Weights of a small GPT-style language model, trained from scratch on English Wikipedia: 196M tokens.
MLP neurons of a small language model. Each row is named by its layer, matrix (gate and up: input weights) and neuron, and shows model dimensions 0-191. Each number is 128 + 32 x the weight over its row's rms, rounded and kept within 0 to 255. Numbers have three digits each. A neuron's up and down rows have the sign that makes its largest values positive.
After each neuron's rows, "fires after" lists the tokens most often just before its 100 highest values on Wikipedia text that the model never trained on; "fires in" lists the words (lower case) most often at its 100 highest values on Wikipedia text that the model never trained on.

L2.gate176:147179151132130154149138143082184159131101163107110163133101133054120117138136111105160134150163197165074109148154155160121081129090165117133168091197170172155109177119112152101157102103122079147136134088098107140111167170131152130182087098111051192081133166106210125103108120136093146103117130119139131176184128219098197096138082102117106160091142126138141116042120166111134142139146182162153136157137111115139167112131084114155171162149091140118106129168122129141135103085113152067137157148090171137169162098087132151121149211130088168077133070157111115080149141096146115128
L2.up176:175111084134112127146109128117187160087109122140112064105149117084083128173117167059141181176147181188111124096111129169141091089028115128099194123194173144072116150104128112088161165103125106144174166105068051131178133194120120121113155139151098127097070149157143119123132117114075128114131156151122150151200119147128162101108155080100069140103081127153169165109159151117141142146163123143198174101132140096161151153178162120076160130128145175147093161140117135105130175126150190126103145139118152092124122155129157112102148187064136148086155122139100145078097106143089120118
fires after: ". ", "\n\n", "\n", "| ", ": ", "of "
fires in: "the"

L2.gate248:069128104166117128118120123069128108154143113124082179141103116144161101112138114142103134058110124178138171117112110103142093170157138173124155156126125161102163112087159145169153139128070080098109160095135087163176103111091084105152120104150181164138136152132179090140174041117102162199119080069132081146125142091166129139158092124109166108117063108095158161129074110137122094163120177111094099159075104125094072120042178066155087093105065168117148057150169104089132123143166152115109135106128149145179150133162144148146070069167090096153132137102139162121094114168116109117
L2.up248:112106150124079149106122137088115067082158089138130145143122115118139085123097129186115127066104118139096174168132129195126145158114138125119130136165115058122148093125219067138207145129071137094096118101117107172103103146127080132176187075115114108118104152153196159186119106187140150094105100111081075172115133142144112171169150139102126109127141121136066110133146116153091102144163070086131130131091135192135079102117124132193088125195174139094125091141132171011174110137126118124118154123110133181130119142106139125120062074185092145134157106088135113116103137121114140155
fires after: "o", "ur", "a", "O", "ro", "i"
fires in: "other", "further", "father", "brother", "another", "mother"

L6.gate192:123129147146120116178153135094122161119073075096105132134094157157089127179131079127185148159095131177135132099140129204075181070097196151129117126115100162124144070142052114138152145160085179105172191134153130140121144136127150123090173092127176118127141125144127128139124105114145147076165130112140154150058134177100071123159089112142134147159117159093171106180160122167155118168134096140189143149103154113100097155069141125128127105123146084144184170093210127107108101161141181120133085104108122076175126113106114120080044098088152125140072100137151149135101093187174145059
L6.up192:152070141114113083174127169060080101122097125054093086134133066119113133113168109078131193171146121110113098120111069147163104114097136136066148157123132180148083094110057115089178137118093129138117140125206144147152101147107149188163138150121165145147174138162123162151140094056128164211084132153152131185157118119158139160110108136105155123188077130112045112149121104139089119106194111149161134113111119164142113121081098102119111135086154176111170153119135125117117142103122098082097178178163136098103117126126149093126098101090088179090163097135109144125172188109111116060
fires after: "als", "at", ") ", "s", " ", "a "
fires in: "is", "also", "later", "so"

L6.gate288:048129137126113149126122157079110089095116102135146116136083104119158099102168067148127129171099152137113126136120123138168131133144100129159148210170108149170116142146140120147098157169122130138153120127156164149139169094161122138135127111102147116122120147167162110199111128124140095157124090163125132152084113106082106097194117079194120124113076162164139189117134085220109154129095161139159112146106166189075116124230197074130120098069043100104150092132160096173173128122059170100164093125111107146095118136089124088141184135139098150154189150106106139133137126212137139094
L6.up288:170122151143122082150115080138140077140169099104120142117114142182154162203115158104192144091155133096175129188121158137159160121114153148151156109108141143110089153100129141115103137113141125101181121122024144143132131119082073126136094188178146079135143131129127130217154152100157060151157130087153187121068176093140121115154106104144104120105164121118152109118152121218086159096130085105119182141114167161125145111165151066108154095133137149057146126178165160088094189083064152118132119120143105145137153102074142099148155089160179165127118148106194169124121130154114111186
fires after: "was ", "is ", "fir", "n", "are "
fires in: "also", "first", "always", "age", "not"

L4.gate301:092093059114133175093078088108144105167146177114134102141100127118055101124131117105033134148109140159145089112126147149155111165089088126093088117068166097069119152109102140177118131195134138171108110080144114070132161116118115107153186148158073080131143123142164114105122110145171103093115122118073105124132104142179124085126115117137139084173165088136135179139226140109112135170126133112165154120073137136095128148108090139170113099177137148164093037112148148097146170152145073179105099113086143139117150174130090135150139150126119143161176153113189168135167125072140158207
L4.up301:078158097156155136097142132117155111157123147137146085145107135110143162141154142140135129179065135177105110165083156184152131118072124129056072125116124116069154128127110034229117127125137161175113127109124116094090129104107139076143167172077108126127094070108136106115116101138069100072120178124116078117100142142157168136123122131171082133133126139118118117121195090143077139126132093177150124153094090131090142115122080117110143123157177151192109119143218157082118158158148096153167105106155091183134155072149067107156077116120109168168083206084147076106139115104103136128
fires after: "P", "G", "the ", "l", "p"
fires in: "team", "goals", "pos", "pts", "pld", "player"

L2.gate153:127125147165118121135113153135093186175135115171049169091103131104092123165141161114043144105156034151114144121113146159154143096139163148123123121089173121137128218120080103137162111139122104108147131065149132131134124106177092092112133179145117112160123097101071117143181098114201101140168068116158168156070107070105140136134133083111181144140071126105111175133144068126187128111115129120147125123114138182067094168036109155091122158120112111115183117102103122117139168152214125154116151137122103098126164165113124152163111096106188175087137194112148111128124089105131139153
L2.up153:133116141100116118074111101168100203136137082210111152080109126133045168156145187151159157133102111124130089090119131129124177037088190151092133148110165138176153154112064069175136168114122107106175157112083149141137167125089096118136158117138063123108146118119078111128168156122184098141178104148157164109127163137130164115104083076142153135145129124078129160138141067134145187114118178144137110130161126139132110134131071076079114143085116131150135162054096121103165109123185143167106141148129156116161170178080107117104131050127152148082171074156137110083113092097131136114
fires after: "| ", "–", "0", "1", "3"
fires in: "1", "0", "30"

L6.gate494:114143161136149136114159105118125158084140091172154090134093175159072190132136193133151111133166086150104111092141077147157107155187162109173142165115178189105160134154165111112129145140106125174161172141063112152134098129164178124150174082167153085114174114101121074187195133165117137123085165114102154127076117134126084170139150126125168110152080147130163122106087098106114145141117112105143136155100100052158130141102141087094084135114083057055151187127186072149149094075142078124161135153071118134156120149073111175110106167131120104135085136177196154173138133139130146106
L6.up494:138107151100124088151166150122142075107158119113141172108140118152119127126129192081115079123113132150108126103082115182166175143084118126174076105069165074119133076107173071136124142107109086140195110108076128111081123134129132067111076164073165108080143152168123077096121122186101112107072068138093133127111099157138140159155115183094114128168151155163200110160118139104092166128148103128184104116143081083106100097105150106126070119144153112084093126204144121140167074126128115134122103128096108140161163090103175122077130185208137166117122156153122162057106173138089115177
fires after: "h", "ad", "st"
fires in: "has", "high", "headquarters"

L7.gate97:092112193185157092097141133097159106145093125120093122114103095171172160118150080120048117085084097148099055111101094061078096147203130137157124101121134168077149111142115096076153185121126113135158130056140151117174127091147169108139145153058155134111110138090144071056103134136119142090154153153107128103099132111114111123131111171117128137129161136150184155144117137180210152117162156115095132140163114139103125154092093100107106155095127108055114050094118136171181165146098147101139192124178106170142102154131111133175154118104096134137096092164115101115118069131118119046
L7.up97:103186087154113120133123149096109159205166092137108157080077154144108118124129158110108111132131104153130164076088078148164106124155141118131164114123104099123108163118139117108129129165122187199123119140149066109143113132087160103143098095101067146150102104128151118129122161159177167142068194112077179057106121193096083190177104156128087128152141140137151126123104141135115124109093150127117105110118134141082099136180167151083105104133064115074155139113135180221116093130130115168058158102052105141143156115193069123141125125156119110140093169166092132165178166117100172197
fires after: "h", ". ", "ing ", "with "
fires in: "has", "he", "her"

L4.gate49:179167102096093141095146095173147184074100136101119150140074177145115122127149139093162102141161160113121121145051137122129104062119118125137140100157093049135061147140190124104141089076104092101093113112146145185092094170112172095166145108088134147189152129072149157126149088165109111142170162063153125091143101117108168113162175161173153154078117159178156083158141162142070133167104141144120092140183183116104113118133140146224100157174156121120111131126085119078167146132173111106106088119135111101112138143116137136081093118195111133126180110108113100087155101132059101162
L4.up49:128116133103074122122134078131155073072110084100202055167125138132148117140133151132125094140179140123143120162103105130104156083087143117123112128183157149101090117103120167088153138161121187160128131125141116115106141130141103169113165103158116138168133169134146149070170105130099128088125180076099118078123175135144148097144147168141152202188105094136133091115140120151164165184208118086153145134120170162113148198092190159083129183136137098163160147168127181154105136127095087123056190120145208104146107156137108209170177141084142132159150115100103140156107090159073122089
fires after: "\n\n", ". ", ", ", "\n", "ed ", "cl"
fires in: "in", "she", "by", "including"

L8.gate459:114159102134158173099134183127133034125137181114164147139104197111113129149148134103119098129099089101124088124121130113066071134085158140136171177147172097116053058139149147051122118139085132118120162145184182150090102150163150138145155099106144107112121097131123151112162133143121168153134101074111135134150169129167157071102116160145129151146072140168148119152138112147138164130111074149106166179160163196126202120171102111087165107177127143159132114120096111128128133126194090136128118132137175159187124135174116181081081115175111115120126076150087132148110111130216054075
L8.up459:066107131150141177104172155119173084168150108174133060125115117215142102115098186174111160162145097162139135089165076138133112104095206149089101175140158151148132146114077117133141091152191147117108099101094161126178107115117156147124142151114181118135186124090070176132134089118108135112151067109134147197145143133156133131175141139121189132123109149144169128158123135115193102139146112104124148112114120175164087166160219128145138139199170127132160137174087128116112110080109111196091172093092136145136089113149109135139131151212130137161203148118101128166109133099148096075
fires after: "ou", "n", "m", "at", "als", "il"
fires in: "would", "not", "may", "later", "also", "will"

L6.gate2:136197146082129168147153141122113081084118168093114114138130235168085111111089083159061170117202116094113160158104119091103117118128113114107124112139127147131087098107111130097112113163125163124075102116138136149120202121099196167094123115159158068157143158162148141128145127055128108100106084179128099085108102094082113130042111152161136149097101142097083145125107111116131084126106172177104087076170124123121147128145090116130154120086105135108153061076135146141139144063187153128125143129138069135132123095101160128173133157121150138080119056141119137145137139089170232108
L6.up2:112149132115130137117103156101049107102171090120153084115124123217141111103167174150136104127128097157097164096107136146136110114130135103115168125147138117091104139082191137108183125127156101125151139163164167147114026096122167151159149131051152133170099112096113087130087141103106143068139160108125117134093121065108179125151108157123195143109046095121106101074129119119183112141200103170094211135130053164136151181089122138157123178118108185161126184126120171100084109110137094125128148191122111119103149125104137092086148138122070089127123117057117127102138177099158151114
fires after: "bu", "di", "ing ", "ed ", "B"
fires in: "to", "built", "building", "british", "direct", "director"

L4.gate394:117130188113151106153127134097180078108100166136108176122144171136158136152172135168081095153077073138101096138134176121160091131103122151115160138144148087151143107112103084115138209126138149143185161153091151163186097145123097202110147146080153101100054092156103184102135052070091187107073113088147119066095116138119069115167163096041115158146132117123150179145134163109118113113103090192134120159134090135095107121172142114093150104129107110162153106104123167127181134125113134109132140176090152159131082122180106155105139146067096105104168151125119102099106057183135102165
L4.up394:101166117079119152184114131148147123147101117115106181197165191142188188189132135127061106062113131129124137161156162131057121116084104149082154133162161090146127170126162144087153126166187134126108124138081134115115112152109125185155105150172116095144144136109114172089172056108094149116108123177057130124121043151147124128144150111180111158132156151159116109111168113062179082125126149082091131157142125094111102108151107091158128096149107157165163156107158094178129113176196126160165174134142158082146098139167063111109134139146154113107149195156129125109140063169118078101
fires after: "b", "h", "be", "l ", "av"
fires in: "as", "be", "has", "been", "have", "being"

L8.gate25:096121122130117137126102134107133103121135137144126161189147112148188185130142165106137141171098111095106132138125147129124125178117112171098132105114074142096115092147113106142194121086185139126115145098129069118088086120181186128163115174130150124095024116080090093129109091119135146137107102170067143130123116088151138161145163123122114102167031117144150166129100127184105115146116106175154111113135165080086136153104124065126154214114121124203154122049116148088149109118139089145033122112155086164136180175114174182110075082080141130177132092091118079119110112108114131157
L8.up25:194129132130098160135094089182141192104087108125181183110142163136185178088091142113051108091074104084133133149105123077152155189132135132081144084086092104135086089154087101153175135059134155145150125170166075133148125149161110175121107151098155169106118092092082122154121049087116120102112104133110135110207102100146073129103098112136136201132156099144179140167094104136070080151121164172147058141140074101098153109129126147099156193108101164121129124110138161123108111126125104110083116120116140166113112123152088144123092119119096099151119096046103121127169096102091139165
fires after: "ur", "oun", "ow", "in", "s", "ou"
fires in: "during", "around", "following", "since", "throughout"

L8.gate139:099159098096136185171084094049090105075168147146128118128150118135121125142147190109135105131116146081106099133084114178157170135114115140082094152097163136159174121053138168185121089117108134080092124105088085142145117084126200161162110104166140154141169180134165088136111118100120097127166133149159158146119098120146136109182068141179087064126193122091082147159109153141073164075149103100103130120228166103148136129080091135160114142120103154140065103063122116133117121162159115138105108126213123136197150122108123098189124125158089134152102115071123147169095124137131153123
L8.up139:119115137104118163138078146158139191059144153143168066152109069163129117145150131137139129091144148134071149106105150104110135152099116134123147108089107117176123132058095103135115090149126143077111141105147109114108138167125215098166074134122089152103154160170123167172116114110109127142122106132086149137172149135145135122163128187153042138136146114089142141138153110122086147019188086080139153138160167084134123123097125062111188211158072112155193132134118105125112156121139113133101135065157135131173107097171105069126161117162090160104169101139170178208109081120097153126
fires after: "e", "es", "ou", "se", "200", "le"
fires in: "league", "professional", "season", "release", "released", "2007"

L2.gate305:154155094162112122119150104098077137176199125130084115166144159135111160104112072165132121153127134110106135095153113090122137114143121161170129114074080133143116072123055142086089104135166110093132131106115130167118163120148199113198145113111146146135161144101144091062110151079101091091158103138163086114148077203119067127175092104154096101173102124127168158131115146145187115126137105164097109057156163103082112122107165069131162129112105129174099121124109135104135165133105174107097167108112120060192145142179145128138143063130123167162102069062213132093128128079142131191
L2.up305:075121130125130171120163098080065108134114174122087105145146156170162210133100131134118146164125125124126135167169160128091127131112128071126134158137087174109132090112093144068079140127179138092109131126218147101131161114174174154152168118076120109134208197160073121163105128115104140138100150100171148157120114135087100088171054111138109075126144125170131109150115117101181086092089121118140129093151113168161161123104144151141195150142122137135102088135129126080110119094130103096150186112141156084111108096170094077146145096142145162166085073127160124087065068057185087166
fires after: "e ", ") ", " ", "t ", "and "
fires in: "was", "is"

L8.gate89:091142158109078157115115100086062170135100134141102114122083097129229164112140180151139082130094125138085117099169129139141097159143071119133185123138124150118106104144137197166202088148100075157160155082054114152112078106095110139089160156113162126113080107098118172114080115145156121118140105085164122098108080101233052134183163107176141111095126120143073131132104113087107121124132126075117139150131121162094141151103081179115152136225098130124161179153159142151104120150163141127120154114149164160163147131147104097121125096137092123129095119094161118086137112119098073190
L8.up89:119159065119126139105123151067135149132094109116180159120134152154130153092138179115148125070135158177132153106170135160143138121091112161217063144175180146081213112096159107123113135126154079120145097153139154170139154141112099120176102149102152138122030071154155089157141171116161194157074113125132111165127077129108150114149137132100131150169135134159122107137181116107144132106150116098197092160123126091087115062017131121133104126141128176102119150145119119138139152158165113147103121149127200113148185068119113131085184129147150101160052160127124118088082165159144146106
fires after: "bu", "h", "us"
fires in: "but", "him", "because", "himself"

L4.gate195:052131093170168102139078132145058137169142132171129150114090096159165163176139115095119172110161114158125111101195178131179205133189149169138128133114137133110125139131158094143149093111099163181114080053186152073135087097142153157117139168120157098097147135080123153083109171102145132138128094093085172076156168131058163093126060110127103190129112106138138095160117131056150099136154090131158108188123163116123078144135136138109164128157077125137117078093146074108112096162111145076151135144113105161111194163083108136157107137144118166124177195134165104150140109170133148127
L4.up195:080113118162126101104125147111172080120113186054139180112113128134170149120133107111144100080105095116170119150125183108119093159172132157104122120139132083099113149119144102090129148142080138123169120133170102101114033126111103208148173108139127163099209165117135098091124133082100160142114187186078141188104109126118131125150119145102198136111104158112161134185141159089119135114070062143163165131090077115131057105107091107094126115121093123128155147073092112128140145124157104081091156164174165154102034154094089127144130173130122123132157096157100156077070138175177114158
fires after: "St", "it", "ip"
fires in: "states", "united", "state", "participate"

L6.gate0:141160140078118137107090091111088078116094167118162149109059120180107193117125098141091161027107185096085159107087103195108091117097143147184078147130122148163116089102119146061148143128134121055100094124148105167170123088158115060126161127053189134105139135164173154094076180154137120152123131129119132077126130169121066164092115127064090114197135153166162139152121120128075146142111149105089087200125109150150144133162182126137112150119126077116165115136074137158093154165144162094122144164119168072190157119135162144136108122163124109138150115141155096125160131135136142124
L6.up0:129090107102092133077098114123082082145085064104132117091107115147118173088110172104109163098110128104178118138069191170189114189071087182153108133094142137159111221139082072146133114144176150125156147123087064167112089074148131072181132140055147148116142165128133128116127146098137103142136166152167083150143132179039154115104162107086115097141105119189123105060107112114117143169109162114065158133075084147065122118105105110139145089141100128105141142190100108115079118123189145121145146149109187133132122103138126118095145169152135120107175120100165166146126158093138136105
fires after: "n", "N", "w", " ", "e ", "H"
fires in: "was", "national", "went", "non", "won"

L7.gate216:196113134084066165141142167111166118092184194138079108095148142138114067120101105089087142124086139119131190107121141126174168065103152138170128052155152082112164097155151158151127115125175106163174109080186131084093125188156138094160115120137090151159196103093149082129151071114081166181192130166092116147112128173162134132156129110109158095136124093057102150135126102131079117140102128091152121185131141101115178126144107109131138090128139160144106133080147085146158137083139162155068117108140133115081184090133135088102120101110086168153070083125185150181174134127130124115
L7.up216:125105100157093112142117128122160114133134111130090095095172093200103121091130075158095190152134148192175133125108145106139133110150119091164118133115080084102144137130116124143101136140151155156090153101078140150096122167141052137157142152128203129147093136194144141127136071130069178120126175151122157114126109113105145181096069096187146098170108184092173134172045163123124177087135095088131091162098135140097086100076106141087178123130118113173144140032121181133094081165141089087171144103143166148098145135091079118142122079068161117122185165142134131130150144136079165159
fires after: ", ", "p", "st", "th", "was "
fires in: "but", "built", "computer", "building", "studio", "put"

L7.gate480:097101077104059127131063121078108095102162088122124073094137141026105142110146132107103179082128105111055152143105148094139151169142144177130094129051121146119163102148197089110162109145126111132168165092151136144103109132122094090117166156151106154165150141117135137102092146161072153128114089151117115142059166069151113132153134087166203156103109126102147147077125196156136204168147082141123133160137112120109170090103110110164122149108135083129185173127130163056157137164164119134154106124132104128102118099137132157110112127122112096101106124097105187114112157182234111108
L7.up480:109093174132122159153066155122153163196166120099135109092111121142136140071166158067136175062100070047097122100092109179133178161129112042121132078175121105117132101134089149143177078146134117119114066131076124096083089124113116112106111072138176126159131130131111149164079085163073166085142127171163104130102069113142153117175161141134126121134165099083125130095143154142114111146143118182122076115144152109143096163122099121175164134145178118103154148157056199135130082147100113125181116125101042091112120112123098094177108139174187114142135118119075109088120115122159156132
fires after: "f", "W", "d", "the ", "w"
fires in: "early", "four", "own", "war", "way", "west"

L7.gate327:149065107111130110120131107052103089095153143134100110170123146178109114117200135095131127168106142125143092097133118125150139042161094107131083159107157110174144162115105148140094109156126132126156170127159130108180102177135140123116141150131185125120150127120118090116148071135135150142111099104107168155107080139149098156122137128105066092124101120114183120096124134145136059146154053093128163080197143214141066121073113117179112165140101159140101127138104080147135133133107199223085195160092136066119119197114180128132050093168118185115155154102131125130130092159091138118
L7.up327:127096112102080104135172135095168145155095138133124142160146110185144135141163142121157124139120155156122160093091124209110114175122174084119093114081172162154171153126144133182054067145157132136118137136085136140192131113107095166177168143175110116147167144060134081124190097107109112118069129120126177159150095129169141092176108120058147168125108125103133150155120086150168133169191105128150078114118107188140160174112139133164178097169116091098136150206143096128121161117109120062149165144094129145085068084121142125122053134180060092129150141099145076141119096179094108130
fires after: "h", "av", "at", "it ", "s", "als"
fires in: "has", "have", "is", "later", "also"

L2.gate121:137114143174145107176148106140125129131165124118106095158131075141099091171126131133091079108103128111162158131078150164149113114132119147121120142156126119136124128200165124155126112117158101168123151081136093133102127144107089150137158169085142130164126082076122134107123168127121123157181115149121129088088191145159082101111098104143113120175122105120156199105185084097131131149107089123229072156115173171078115187071163056144196166109142133172173119152174125069104166114112130082096135109126069121108159133173177191109100140048111090157153182070163076110103111193136157118
L2.up121:147108152171108132119162147145102141155164110149160155105148137138131154121105120171170077088144060141060091114102136132141108150172102110156153089165139148148163147106139166123100113113167114126077125120131101165082149121088153029134115142153114148146148161118160119093138116124152089137121150090128142156105174157175142187144181117127121176105057099185163162110045142079206180113127147098078124097160107132124120140071151112093131089115165115146090120129177149134147077161208149134137162162155110148156199180097094103177137117143107194143073100182158127184070121138134128185
fires after: ", ", "S", "s", "that ", "ere "
fires in: "he", "she"

L6.gate21:144151114086142180118174098128114184147115174121113191071070076150164138132157178095187142166125157174152092112150151126069184102124160088120111141098142113152151135116169142148150128137132128150164144045077122117091077130106114152074146087136119144155139120145069116152153178172138162105084118171147156125193103108115133087077116128118049107137198125150135114171076098110130149118114156201129142164118118097133084128143112159128129088126184106052138167184142061165120141109140120108103111201160155131137111118082133171088156136153158147157146062127140156157118139135075173173
L6.up21:125130046146097152124105119114082092113167160089077146069116141203115103139140156128105161158146113167134091164095130106170102187153108169130148128171113073117173137103105138132147166201175132138091132108115076105130089118114112093090194088121108111125079172129109106181108136122123143065066133194146155147138158120099067127138093170066110142097087112071154126099068126141165101121124119148116123123158149142139110145156146167096122113074111089102137105113120141092125145153065124145124143167183138122091152154123204132104137123176044096125066180111136110195164151103183081121
fires after: "h", "g", "t", "re", "r"
fires in: "had", "began", "written", "through", "ran"

L7.gate435:154163133171135095146154160117170095193160142159140128115150106163173138091147099103148143112109152169134099168122178051164114135085146128087120132113118129127064123110179121176119124128083143129108136142107064125154106113150142101069196124105120123165125145207148105173104149067156063104124184105076061135181082137171145135106110106113117113157116141140122064153174087131128117093106169144199170136101090096118172126151085091125139126145102109136108143133104060122135099150142129097131106126150155142170147137097152215063132167060138125111117097182094106091131126194180124197
L7.up435:132105114143146088177169114081086119149076141088136130130102108112177107107089083140122136130146092111096180156136167092100168107143112183143099091153153134158121166104155106205107065114129099130164123153110162144152148164099120135169124106116121105171138147094118093118098167131158117171199146128141098138186110146214110056132149186120126164133091131179078191143196116172148152134118127142183130099083138119143143085136163186101068124155132172118080085097078197084082136168155125150080115069067121141167106086114156134140110163108146140127089153109096073114117162113160178090
fires after: "| ", "ar", "C", "e", "P", "c"
fires in: "career", "team", "party", "chart", "early"